Weights of a small transformer language model.
Size: width 640, MLP 1280 GELU.
Architecture: tied embeddings, ALiBi.
MLP neurons of a small language model. Each row is named by its layer, matrix (up: input weights) and neuron, and shows model dimensions 320-415. Each number is 128 + 24 x the weight over its row's rms, rounded and kept within 0 to 255. Numbers have three digits each.
Before each neuron's rows, "fires on" lists the tokens most often at its 100 highest values on Wikipedia text that the model never trained on.

fires on: "er", ".", "e", "ar", "p"
L2.up170:072114136141137152130135164100111149119087146141132173165116137183108131140144133102147113128143149125115099161111149154133121118082133137128132089163117091122166092101138134135171129121111161107135202135107150124165118085154126131104162106154139124107174101166110140133143086121142132143

fires on: ",", " |", ":"
L4.up1182:170114158127140094187137147114159142091167097155134114128164135126146148139146153117130144132149127149132146131145162116122148128126135095132091132107125093124108115174123144107112108182097126092192130104117123132141114119116183117130131100179133129119126131141107180120152097117125147124

fires on: "\n", "\n\n", "."
L4.up1278:114140152140083158116101119105093133134107154161123156150126104129111097152134180099141152118143119135125140163116143130123082121156134123131123113157136117187148129167130107109169187095181114120136110145106140147136137139092128122108179130096110153161155123132177144133131142110111077145

fires on: " and ", "-", "–", " or "
L2.up865:125186179122159079154162122110096135105108123083122118108135127123124105110099118117107159156154149148164140111156104125132142102161152131104102131129148167148105103098121153135138154148153163106113120096149156135146084172108165177135098099111092145137111136129144132137107130091105111115

fires on: ":", " when the", "ate", "."
L8.up709:126118121084145104148125110155102152164087187107135150145189108083162103135133092118144135141114122118144112126126138143134142131153093143144145112097097142087141138150116100147109119163131111124151116127115150144133180124123135131125100126107155072139104082153142148126106121103211078141

fires on: "\n", "\n\n", "."
L4.up196:131105170100118121124137142119131117150113142090103137108138081064139142099139167089129147103114119140116134097091116099083139154099101103163137130118140121139111120110100137108113125116137159095120167085104098132125083142136134111129109118135094146137135207129105125160168116188070094130

fires on: "1", "2", " previous", "ru"
L4.up226:156108123159086137116143152133178138118137111110140130149097123167174159144099139154117117109169143174122110129110151095132100101103077110130122172163128139126145105122134156170126131093106130109142134117107107123108152141160139153143084146119134134137159134143109097164168135148154160108

fires on: "2", "1", " ("
L5.up600:129084142116129163119128129158137149168136090132105118105142107159146114144110129117083142105131115129104135169120114130147113095115140146160122113129129150171143115134123109111116156122104135093108132134133140139161138122118141142172108117134131133170162160126120159109173134120143135117

fires on: "0", " ", " | ", "-", "; "
L4.up46:136139136170111126134160138082136145110143139120148166161134124097154073175107153136108102101117142152112146101141134068126120138156129090132095139151103127123139083126127110112143151136130077136087135137134129124138122128128137084110111148082148130114080118136132169142123135107139161123

fires on: "\n\n", "\n"
L2.up47:137120184146110139144130157126148121096149145106133097127134093108134142132157141093150156126134153145135098137169115145129105135128126137110103156106139069113092140184098103131103138138164098126114109124081094131110129102111152141132135152088125119108145117134148123161119128148135085123

fires on: " n", "a", "ia", "ura", "ie"
L8.up98:132114180122144151115164105114131172120113144091155110162094117100125112110101173166103133140102117120134123139146058112106039150123097149157116098137151125141132144151114145118104154147179140145118129167151159091087142101159106143152108133087105123116131162145101140123070157160146170156

fires on: "s", "n", "ours", "ing"
L3.up309:106108068136106123132157120143127124129146142130139110081141107166151173117115086138108095119105189128109130116130114121098145144135087129186157087128121104177159133143141143173118125118121113100133104127125152119098125136097138123158094148143122126098109120163149120164137162111101154144

fires on: " of", ":", "em", "er", " of the"
L4.up122:118159121157145094105134149097165167115155150155133145088164115116145120123179135141092166145154118112142126144121099104145163146144120124174086141158153099134116189105180137120112102140181156127135158106121106130117167152153129093121148165101155129137135104138128153147113117147157130112

fires on: "os", "uck", "w", "j", "f", "t"
L3.up1004:129079113102114121118095106118111113140097104190116157122127104130146135162126154143199129152133151124076100142137085147116138139100098133099114139141092115091141122153158083095116150115135120176084151138093103144187118138106151160121120149094103143164137146135169077101129087095134150123

fires on: "\n\n"
L4.up258:140126150077099162101121143149127093158131109153121136131131175152170107095133139103144115143108151157097140136143084130096130135157115135162112137166146113130147128138107131110125126136186170095128117120155142129116098119123106133166118104113132174124083118118157156143145077122112097104

fires on: "–", ".", ":", ",", "°", "000"
L5.up1025:135120121139155135146155183110193147104080139118118114141130071159135103145136148136107141095162128103145156095119135116124116113120131129135148170150132131138177110126175130116173137111187153156119123141148168130113133136124168108156114129095124117120103147115136143168136097091182122104

fires on: "\n", "\n\n"
L4.up99:119127128108100127137080101116147080121109106147133148123137126172129122125150126111146137146088149148101107175143129122102112134108132114133133143128136126099157144122133160148155121133146128159132146148114181149122163106066073121140098088102144099108128119126162156125162099127097109164

fires on: "\n\n", "all", "h", "an", "ul", "el"
L2.up444:166116128139120115103107122166167130105144128118150118127135134111139159135115107110103134163173090121126113118145103113121124103121145096140158135140143077095116133147125079121106108150158118132147131120101154110133141160135091173105136142133140122128155174124119112142136099155085161141

fires on: "ens", "et", "C", "o", "ry", "eth"
L2.up862:159135152101109154140144128172184092130116129132137134143147121095130111153141117124153115093144143111141076116126154127140169121135124150111133119145114077141119144133137101139126118112115140132159123124087128124127119147205125081151067152109143170137101123113117147129197131102085149100

fires on: ".", "ur"
L3.up995:148116139144132123148143062144133136126121116143125123123139092157097111103155140131107167116097109127122093134119113132149141098111133090105136128109168152135131135176138086110120119099101126187113137104131129075202133134124132110114178133108129158111153163139164131166115126124160087175

fires on: ".", "8", ":", "L", "9", "om"
L2.up818:122208130141137105108147111133127138098111136131116136083171157066129132125095165111131160145107153210143113135162101132139137130143080105135132127143127166122107112100113138119136116150131116119120123100129110147124132104115147116099157084110129118164149115143118086136131121112161130107

fires on: " |", " |  |  |", " |  |", " | ", ") | ", "oid"
L2.up1099:136122191147149145141126117147159163128147110161103088107112111149126124101118134122120120142127154117106098132145116137146082108172115166121089163115097117122109116130094120091062159094123125117112135106078138103119114143126102130151118129130117121130140120143157137092142145118167113118

fires on: " B", ", B", " of B", " in B", "- B", ": B"
L9.up62:131142130127152177109100134107159138124145107111125110167135119132097089113148111136126144185089125127122143110151132144114109138133111143123148159187119145088147122111110087122130083099132136143125112132163137145132157146091109158115139131101111130106146127115111206175100136166137084148

fires on: ":", " most", " A", " very"
L9.up151:173138094151114113171122137118102154124125085099152113137131119125164109100157091129149160146161159123142144114127119121068115107140167115083124115113077117141121100142141120151139117126118140188116142116104141124094111089126106186120126180107130120104122104116152116164083118134112124110

fires on: "ach", " per", "er", "ey", " of the "
L2.up697:127138154134127128179136138107129156116111091105121143149112092116128138128070124105134140161153130084147110140135115124110125151116114166150105113153173107089121117109116096170122106126154128126134110123113156115149087136134131149138153132126137087089156113126145157128125113094151102146

fires on: " |  |", "3", "1", "2", "umb"
L5.up1263:129155139123135151119148188119159128097120154137135139153141124144157114115130111143144116097100140172119093120189116130145131139113161146135116129096133114147157110117143100149172107116137085190141121118133149144152139112114138175099103083119118103135107168088124104118048141134130157136

fires on: "\n\n", "ar", "all", "ag", "ume"
L2.up67:144157114134132134113130087131144139123101108115179154151169140091115133162134084093078061176130070143107158119114140129183126109101183176092127157203127121133147107121124123148126136110158154135084123128088149141127110127144141127148080114135149166140136196092115116153106113151103101107

fires on: "–", "-", "#", "iv"
L4.up620:103128141153130118152149120135145150142119144169136087173132148143172134158124130108128159135155128144194124122162092114098139152121160140157130103102100095154132106139176104112156105137117124142111152150120175142151129123133143087133101109111130171160153132097137114140094163135113125147

fires on: ":", "-", "–", "."
L2.up418:136168118104191093182167142128117167102093150090156082144109138102100150129120145130107133140127135113145169108122100135093126121125144107115116149102114151140131113137156123070159135178133195128107132152152143128102092118137088132150119188126131176162109134109117132118130118113109146094

fires on: ".", "al", " |", "est", "el", "ography=="
L4.up215:131135181156179130109096111145100149112070147122148135113147152118114110106154116093154144137098111143117133149149075137139104121159144176113162168124159082114153107133145140126140153138113100120144098127090118141124138131137129148142140146106146120124138144152157108143123128147108127124

fires on: "2", "1", "20", "S"
L2.up475:133127100113150135143168092121142130123167131150174144103149140116142125117122166153107127155168095088155117154164082145130115152091125127123125093067101112111122135122126138114114090140119137134111117140131141114081177138086133160146137154075085097126111163121078092152149111146155082131

fires on: " I", "I", ", I", " \"I", "; I", " (s"
L8.up1212:168126100126085108134117093142179144086105145119112104154129147138165137106126152095142097093146127092134121146123130089128117136109101103125140170133148132083160129148146134083131134108142167126128117150155151130125148134123136119125122116107112096128122109151142098143150165163096140146

fires on: "\n", "og"
L2.up308:089086131066149101117105094141124105141156097143133143141148133153112121122090140112151135132138154153111129128144118128145099097150128110138144179131120117121145172132135086080140106111103106147099125147143111122134133113091106127103117117116110093162144157100114117141144136156122131125

fires on: " |", " | ", " (", "-", " =", "; "
L4.up43:080121132159131136118104110095100134096098144188126170130146126178136130108114116133092154131148132146112088132161136146153140155135129116091092185133095129129152111077099117155137092116159158105112128109101122142121120136132171123142142146167096138086112100146085123134185145144142147127

fires on: " ", "ult", "y", "us", "al", "=="
L4.up948:128117146126131067126134134069110127131107149103155153120092159131117059133136144153120113159171135139154155167127138129133129122146122093105112114083130087146116113127186109140119108136152128094139122096099161130141152084125116121108138105159144143102111075097173158146130113102109109123

fires on: " | ", "-", "er", "/", "_{", "-g"
L3.up1055:098119116127105099157129108113108149075097108128112136143135090147159149124142116174146141134146142138123121044122155094113149151164138134102137115124118097143157108114094116144127117129114099107112095132121104139164135135135158123128180153113151136092099122128093142135135117154126150125

fires on: ".", "ast", "let"
L4.up1188:168109114167149086113152123130152119148124112091110091149136136151124086139131159067176139151163141132094092118144095144155092070130128135088112131150112126110124144122102136126126120141124171127178155117184148167140169119121115103125112121127113074175137140105141115109117127124120094112

fires on: " as", " as a", "ad", "\n\n", " of", "rat"
L5.up1106:134151130142145128097101102133099110105088132117141119132128128196150115114103146133144092124122112129114139122168134129146151129160105171170113141164140120122098091149170071134152113132140120111120126148111138140094111099116138122138118125121128131126135142132122121114148081121135099150

fires on: ", ", "1", "ed to", " to"
L3.up243:180116114133123142107110117140139150141159125134124122109096082160094115099119149112136065097140137125142122144152157117115095107166127120132116114108142142139089161165098149122128117100114121090148167141168125158155084165128129125140088126107115139144171137178077153105121087073121145143

fires on: ",", "s,", " By", "ing,"
L8.up785:145077142122146106115124157122101145125137160144148120141146076124120130088119083128156099129149141138150103114119180153160117168130187119132123128145138162111105126107164141109137154116134155106158119163155157161086127140121136049118126118142132156129147101109154149096135094138132135185

fires on: "| ", "1", "\n", "11", "ast"
L9.up684:150131153121105153158163123138096126141125114153127163114121124138152089114105144094138137074168144140113084110151100116119159140151102141086095108159165064108131122103134095158113155119147101148103151169136107101141077138098122138087138139129116136140124118124114119078120130120121141123

fires on: ",", " n", " two", " N", " several", "s,"
L9.up491:163122151128106132141164112132079135099126075167135152105165143124124137110124109159131123118128119144114129096127149101157123158140124154152146121149100131084116140144111069087149144096149127089127083141134136132133142100112119090110097099170134107124120144151159094146145148183149157163

fires on: "ud", "eb", "att", "ob", "j", "ab"
L2.up732:117124102120104171107132116117110149109089104125089155121174154118123173117076095123137093117113135155136112158150178111128070105122151131089133145103076096125115116104093098157146164126121116109109168146102137127151097109138117142132101098102130084131152140121112157142223137136118125144

fires on: " | .", "1", " | ", ".", "2", "0"
L3.up275:166073136090167141128135140122149161097131155133100114127107134115099133138127155134109140097094140111133096129116079098142166139124137159124098145143079134113142132122104114100103112138146130160130176126157119131159136061131116173133098126153080086155156133111135086137100160135148147134

fires on: " T", "w", " Sant", "av"
L8.up658:103156118107119140167145166107168142136101115125104129097110139101135147105143165165165109137149127114136111163117072092093086134162158137156121142115125097128118062088134123121165134185125144109126129108145145120126150109139111128127133119129125104071152131122118142120164118106137161132

fires on: ":", "-"
L5.up517:154157168151131066130122148118119106108166136144142147146152155098187157124151135121153137135131092134095112145140103133096169170105150103104118151116140125145133128136128131118115135179117161126151140094102101132126139126164122140132153126137148131119150124133137138086142088104146135132

fires on: "0", "4", "9", "3", "8"
L5.up1132:125130122151100092118106174118109107124150144125102130085107135031156152123143161148118144173100180130147167148163115109138098138174121129142126107160160128128100133124133121182191138112129141138121129143131138133141125121148105110137129094153187117124113072090093069144117128123177106141

fires on: "1", ", ", "2"
L2.up1066:108091116097168183139092158130122143113150151146084130133149110144160123122170148143137108117137135126125119138124156099112140146170152149170151092119146143121138101123161107122161129103118093123116123123137138150158124150120159091135125126117083111171124113121117142124178098160142156177

fires on: ".", ",", " | ", ":", " or"
L5.up188:141088131162144054137167125102164127150113095099138131140118161125115115100143108134114137133173126156099130116076132111101164117131114107100123134163123182102091079124155098099181127124164117136126167162152101140069157087110127121113148148112120098147132163091159093150146114111137122113

fires on: "2", "1", "4", "9", "ace", "6"
L2.up908:082068121128121139139139133162140157096093138171124121105131178140155137096134184143103157146108113109132145058134138121139121110122109124092123121125114130102092124128146098133101148069152122135110128137158145141134110138120109127165115128134086141151105136136126118129165144111101161119

fires on: "\n", ".", "\n\n"
L3.up969:124101157113114119178097164142109135126131131126160126134120097098133132152107123122187163077108144142137121164109117114127115097108132142169140156139132132086167124142108130119130116168164133147157107115134107125187111121120120121166128137143118050128174150129142159128096157141144114149

fires on: " d", "\n", "re", "s", "r", "t"
L2.up923:129097126129109146143131127162175106116151102137085115122120176162177135158090132152105163113120071128086105128140139153109182184141154145141117157119097159067152160145117091164111116136126125162122116106142156135129129129114098094166120138117139143114096106118162204134115112120132106102

fires on: ".", " the", ",", " a", "ings."
L5.up184:154101153142120079158107103142135092118141131172126101102180095066131105112124127102122121116084142137135114153124051115120132137150115114147091136124106117086124162138137155110128141164141069081150138141138140155120121161104166156116147166142116130156192167140110139131116118133106072161

fires on: " un", " under", "ce", "oid", " some"
L9.up957:131096115152089125163143153121124104113101191105138115134107136171080134119150167116139059112113103118112130147117113117151148094098120131105166140152126116146167156125103139126084100175094128181142164120115110103140111155136095159139119129095130101158141139102113167122104147118124179136

fires on: "b", "p", "it", "und", "n", "í"
L2.up210:113162128113142154159117144135098095112132087109122134113143094148094135147126113109089167125107143131120140135161115144072150160130133101162101099084166175138116113138150168126137105088112135153131105102171154119151128136128123161103168099135176174124185127107116148153156159151153104106

fires on: " ", ".", " that", "-", " Center"
L5.up82:143139157165110142101121162132132128155135128096161105141130131111123097113147146142151079071138096140153115130135144141125100122132185151147116147139134121145131108108145083084181119104120116113143127139086114156141159120146102128134127113177111146162180101154109111099156148130103148128

fires on: "y", "u", "an", "ang", "is", "el"
L2.up98:086124102106119120108140121148155115143141191126147157126098119115164123119092149133149147163172156113099132117108138092136129149163110147157122141110154148148165122141138122142153140111108130076150150173137126139161153175108151098099158125174117157140132112118074112144103160118138104138

fires on: "1", "| ", "2", "omm", " comm"
L8.up868:138180098150121079136141105134150144155070118114151169136163121116133133159110137149125140098144112139125116107131098106117114104109120103132175102153098109107131106084102144146126134111161136101156171139098171073094119067092111167162130089179141141173152139104083118122106123170152147176

fires on: "\n", "."
L3.up158:154100116071110150120154178091143117146118124153126165125137073126085142124143122085137134153115121131126145168106133130118113107132141113140152125153158136194130110126131109092137136125133132145135124162133122153141122109126108132151159129120115168141115157149151169124114134099146068125

fires on: "z", "v", "tt", "g", "ad", "d"
L3.up58:076105139131130096135098178116121098103097106111150172158157133119138110160117135100096123106126111122114101148111166111118130118084144163145141135073149103135101137140118161092133133098132137178140122126139134121144138130180122163127125145087083119126111172130141150130123137096131099134

fires on: "| ", "1", "–", "2"
L9.up670:101153126162110141145105134166121140136099115136129119098094150135129124104104140123142155088134097136135123115142146151150154122164145138097140097118129082171177112120126119121151135100162151120098117101130122109136118123097142168110121137123151125090098125111123127102073101104143100138

fires on: "\n\n", "\n", " s"
L2.up317:118128107166166142135115108117132124101105145139129139107120112162140135102099138139107107090149112134110147137121112148146137132151133162136154128115119146117155098141101118157118143137138089126166148158139177142143125121142106136138148154129126128153130138112147131148139112124131120119

fires on: ",", "s,", ",\""
L8.up53:116111107116114125143126116145156130133107129114112155091171118111134109131149107123140143153139099065137107077141149143175114159145162114120104107127143113142134125147101133135125139129145158163140120127137119139116113113150148105160136131148112102150114103136089172158134147149166107137

fires on: "1", "2", "3", " By"
L8.up1001:126122116133102136146152110099134131166112181168116155129161136135158126094112145142130145130099086122124148141153139178140121140123122113140093122176106124128156089138099106108148126101140103080147142135197117155097131172105122148144135146134129115144105136121092112149109178116129133101

fires on: " as", ", ", " Sh", "iz", "sh"
L5.up918:125127087118134090158144129083138111133149097131142095128103116109110113103127138114152103127128069083137142152146114099122188136163164134157160112120155154117124123135123139110162102124157126116134134087139122100153130158128133116142132077094145133138164116155146181120164124180151181151

fires on: "y", "al", "an", "ard", "f", "d"
L2.up187:154140160177136124124156141117146105090155168113096167128101184097111097095128126110114143157126132108112135122165094120120117097118151153139172139149130137141146148165174090171159144111142126090181134135108101109117104093124091122127147105137150142133159119107132141158154127109153120130

fires on: "\n", "\n\n"
L3.up1063:089121133097091120166079089092136166105127150141129151161157064146123174085115155121152119138099152116143116136087077116141105126125099094154142115145130150119098185181126092149139120106121114147124129105160114111159136129080122136140115131139087132151122137097088086190137127122110135164

fires on: ":", " |", "i |", " of", "o |"
L9.up560:157113144114119116139108129131139134112101094123116113134120121097149174137079130104154140159137111133097136082198117130089156144118120120084138156135077100140128149133116101128135115157144146103124092120100152152143145139147125144135140161125113128117112123146130136078115129120145145109

fires on: " in", ",", "-", "il", ", in", "ut"
L8.up639:116128102082093087152154103134164099126134121114136112116118101101130185121166130128127091121152122095151128127123128118131130144127147109128122127138114123146118099118124130124144111126154134110122102145143156123105143122132158111103187064140136093155158114127110128168111148138122118102

fires on: "el", "if", "e", "ill", "est", "er"
L2.up1147:124122103163098076143123122089125105143104130111094140150150100151179159117112150115157136100128079123124086126106102132114109146093098150183132131130106088123161124145176153119111118097070102105151152118117126124153129103125103129129147096118106111130129127144152109094118087099098152154

fires on: "p", "\n", "it", "005", "at", "ang"
L5.up98:128161141140101092110135150158140137131130128069127103121146119154113116112116089116131134126131163121114075150089166159072122112150098114146119118108123156120124136109079108147069077111125121093110104110154192120132155156124107149110127138104140150165149143130109180152147160185115102142

fires on: " t", " T", " | T", "T", ": T", ", T"
L9.up608:177106093104164115127144123135142142142141144182107132129160104120116129127093114160084116119119128082087155139119091124135092114126134105148092113115139180157107148140159131138149141135153175110141114097119178115128130101146151138152183104112163162082121134146123180147105123127126148183

fires on: "\n", ".", "\n\n"
L3.up405:127088102109156143142142129150114142127137116145129148137138114112106132096108156149128110165152061156100098155088145119137085109118111148169122126116120115131131136136144123124113101144081090129128119148120181161156119122115117128165138136119152133142137148149131121115103140117147080170

fires on: "\n", "\n\n"
L2.up141:102140148118082139149103181120160091104119157066165081146142102168145132167102092124084156101128126096088117126147116136112139123122083108168104096129182110109125123190116134130090122190125112147177114137108132111139100141133137141147198078094099104147135107131139149189124100098106137159

fires on: " |", ") |", " | G", " | P", " | "
L2.up511:140085122131131142118132111153104176129132192105125122125140149132144105092108121138131174147149093116136095141120080078141142125182152145151126170139129112122076115152079130084137112108122129115107154079094124110087118108096146141120108146132101147105103147141165067140146166131115135126

fires on: "1"
L5.up1061:072101140076156139127137159170130109115154142151113132143131136117161134103135166128135142102151110126160111120126100112110108153117142132104098135094168112146123088152108125113127111101121139125153154165143112099099104125098132132117104136115133110124068146136147135112137126063097156126

fires on: "–", "-", "t", "k", "ar", "ad"
L4.up322:142116129148094132148109142093111085151115154117152109126107116144174108123141134145102119098117112137109105122131144142140123146128177167184120132106142094160145126125141106128150113151136127143096148146082127117135129110117166094118127126137148140164166182143135123147119121082111121200

fires on: " and", ",", " but", ".", ", but", ", and"
L5.up71:171087143162102085105074107137149113128077110161126156133142138180106090107104136150140139113099125140109146112139127130139096103100114187095108167163123123100102126103102141143162107142164080174143143114156127126171085110135135145115113123115071099143174140126126142142111129098154117146

fires on: " in ", " in the ", "–", " in the", " in", " on"
L4.up582:113140122127187107114136135166140153127110116163122080087155173115128074107153154116094109097143112126173118104176137122144121128127142141143151179147172101093110157101168106120156112111138134078104119145118098165119073114112143118120123122141136091113125140076127142099122126116136115115

fires on: "\n", "\n\n", "."
L3.up1075:132104155067145117144114145124148097127138138108166155137123108118135150138093144089129142134107132147124116157134110123124065135135151105139105115158117093143134115161115117101127151138147121147146115158139135159191081102105106138127145136124132111162159132131145165143128126146155089168

fires on: " I", "I", " \"I", " | U", " U"
L9.up1242:162077088132147114176130112129128143130113144115137107193134134114100155128159141115141118083105119108139116193166121094089126109120117119137119144123147102133129061127128142121126123090137132134099149114144176150206149133069116124126089119144116119148143116143094144113079142120122092127

fires on: "1", "on", "2", " | ", "| ", "il"
L8.up235:106212134169108141109104134092162111126078164162147098097117129141167125136123097141187153167114171131128127164117141140136122142123093122126142131118127136129129096092084114127156137111126146098085152143133140119095139202168152137127098113113164151150153082133078124179094156152171163115

fires on: "c", "g", "f", "t", "tt", "l"
L2.up676:160158120119175116139117165129143140125101128107150199101102138099146117146139130152105117137144114128120079177137105172137136122115127195132138118072118134143097112164084114146143140128144138170120138106111113133152134172101114103106123124097083113108160112103132137142135166150160113181

fires on: "\n\n", "\n"
L2.up714:096142129174162141129178185162121143098164138127141148116123123071100152137082155145121152086127152132087136167134089142122165130093142180129120164139082120104134115151132109091129135126115092146124107161111122138140140110125066129131147127122109100113119124126113196085045107156119113125

fires on: "\n\n", "1", "\n", ".", "2"
L5.up769:158185119105162120121133087160132093105143097175160141157094080098135130078099170110125138095095126143108146143123154162110121123153142123160150151113123093133141133154129085138127130098099124109131156122134146123143140124121142134098163131132125123151140141120138122150131117073108129099

fires on: "one", " One", "wh", "wo", "One", ", one"
L2.up388:183084141137171155128138121121121162111135144103105174106134133102076153123125141100124104126156134114148124138118105131177145130095119133104128132088120135121123134152137101140082159155111175121098147102117139186139148122123154100120136132145116129133157142153156110102087110108078143144

fires on: " B", " | B", " in B", "; B", ", B"
L9.up899:151148121118135120109117091120175130124150112124120085167161126151158108145087120122111115155102141148119090168121123128155129116142120147084160132159130102141087142120090082119125116108170147120128143154166092121121142117130120145128109146099066101093110144155101124100122104122151163141

fires on: " and", ", ", "1", " that", "it", " That"
L5.up624:110122132127098128140108159113146172108161125074107142129099150133163133142152148106171086095139119101124128170125102105128099144081168143103131092112174180147109125117084101188150131086144098142113138126133126167166120146140133147145148164081118109105122103113160115143165123131156112106

fires on: " T", " t", "w", "-t"
L8.up132:129122096120124128150162155084179123121126130130141170130135137125131121153121130174151137108106112107123114146142121124127122146157131099135119123108090092117126106122135155144135133143105176154125117112116122124133102118143132152135134091124122139099148118147103167141148106101143156149

fires on: " and", " or", ",", " to", " |"
L4.up392:124145135122103119103123117171097165108126126120129165165108131132135135117094142140151128128105069146164058118115131102140063120129131170138117161124136079140126088142149132117117107115124125130105137093109087148103085120163103169095137126120096103108156150105106168117144153109130159178

fires on: "\n", "\n\n", "ect"
L5.up954:178148103101133135131130143129132124134148113168102149101097145162103154138096143075132145135155135112139135108109149152108127119151138156152111153087117103135116149134110114148126127135115122110122149159155161145145126129113137163095120156169114117131136107107110099129129089101107115100

fires on: "ing", "el", "d", "ate", "\n"
L3.up1102:147125151136115134141144145153120096096137131133118114128146089107119108155124149103145120094147158173108106116098080138113143108118091154146096146137108117103177160132121103118079114144108138156129104133125113127151141164110114138120158140131128128151143205110140127148143126156148133178

fires on: "ge", "an", "g", "is", "on"
L4.up787:071175117087123124144110124124134079146135176172150161092153129110125131091150123115144097093146166121093110143133108134173132148125086154147132127108105134149178141112139138108098118139116122130143145126088146152138114151148147115109154144158124165104122144166140119097106140123075161130

fires on: ".", "\n\n"
L3.up276:123151168119156108140114131135118121134109146101120114131176102110159124102114079099118169121087131126130126124140105110139131120173137136128116140142125107142121136121136165153137141124109144120145117156147136111181143074101164123122128109109129077162116144112137110140089133167144109135

fires on: "in", "0", "1", "2", "v"
L2.up1155:101100135120101097109088140103158081112144148120128160133154130137172123119079128157115134142135164125180151122163133139105092102130139159093131147133137100085048138167132125127154128119106141113117097153141087143120128119130098131155122084146121117156141145153136125151145073123107088095

fires on: "\n", ".", " |"
L3.up107:126128123089136135141102123090178139127141116088173092107099090131118127098117139090119134160145112110150087133133143122147119121115155176146098148140120098178118132132125106107144136137126131115138157124095088141189119101113097134146105164106055114146150121130074129134113172082113118082

fires on: ",", "l", "ud", "ur", "i", "f"
L3.up919:161117127100136156159138096168109121101144111103131157137157126079112127087139144154118115111113151162132136159133116123122111124097106092140145118096183124149128121145092116148173146125081167123107179092157123126134101158156188124091143133148125162154101146098148144143119088115118149154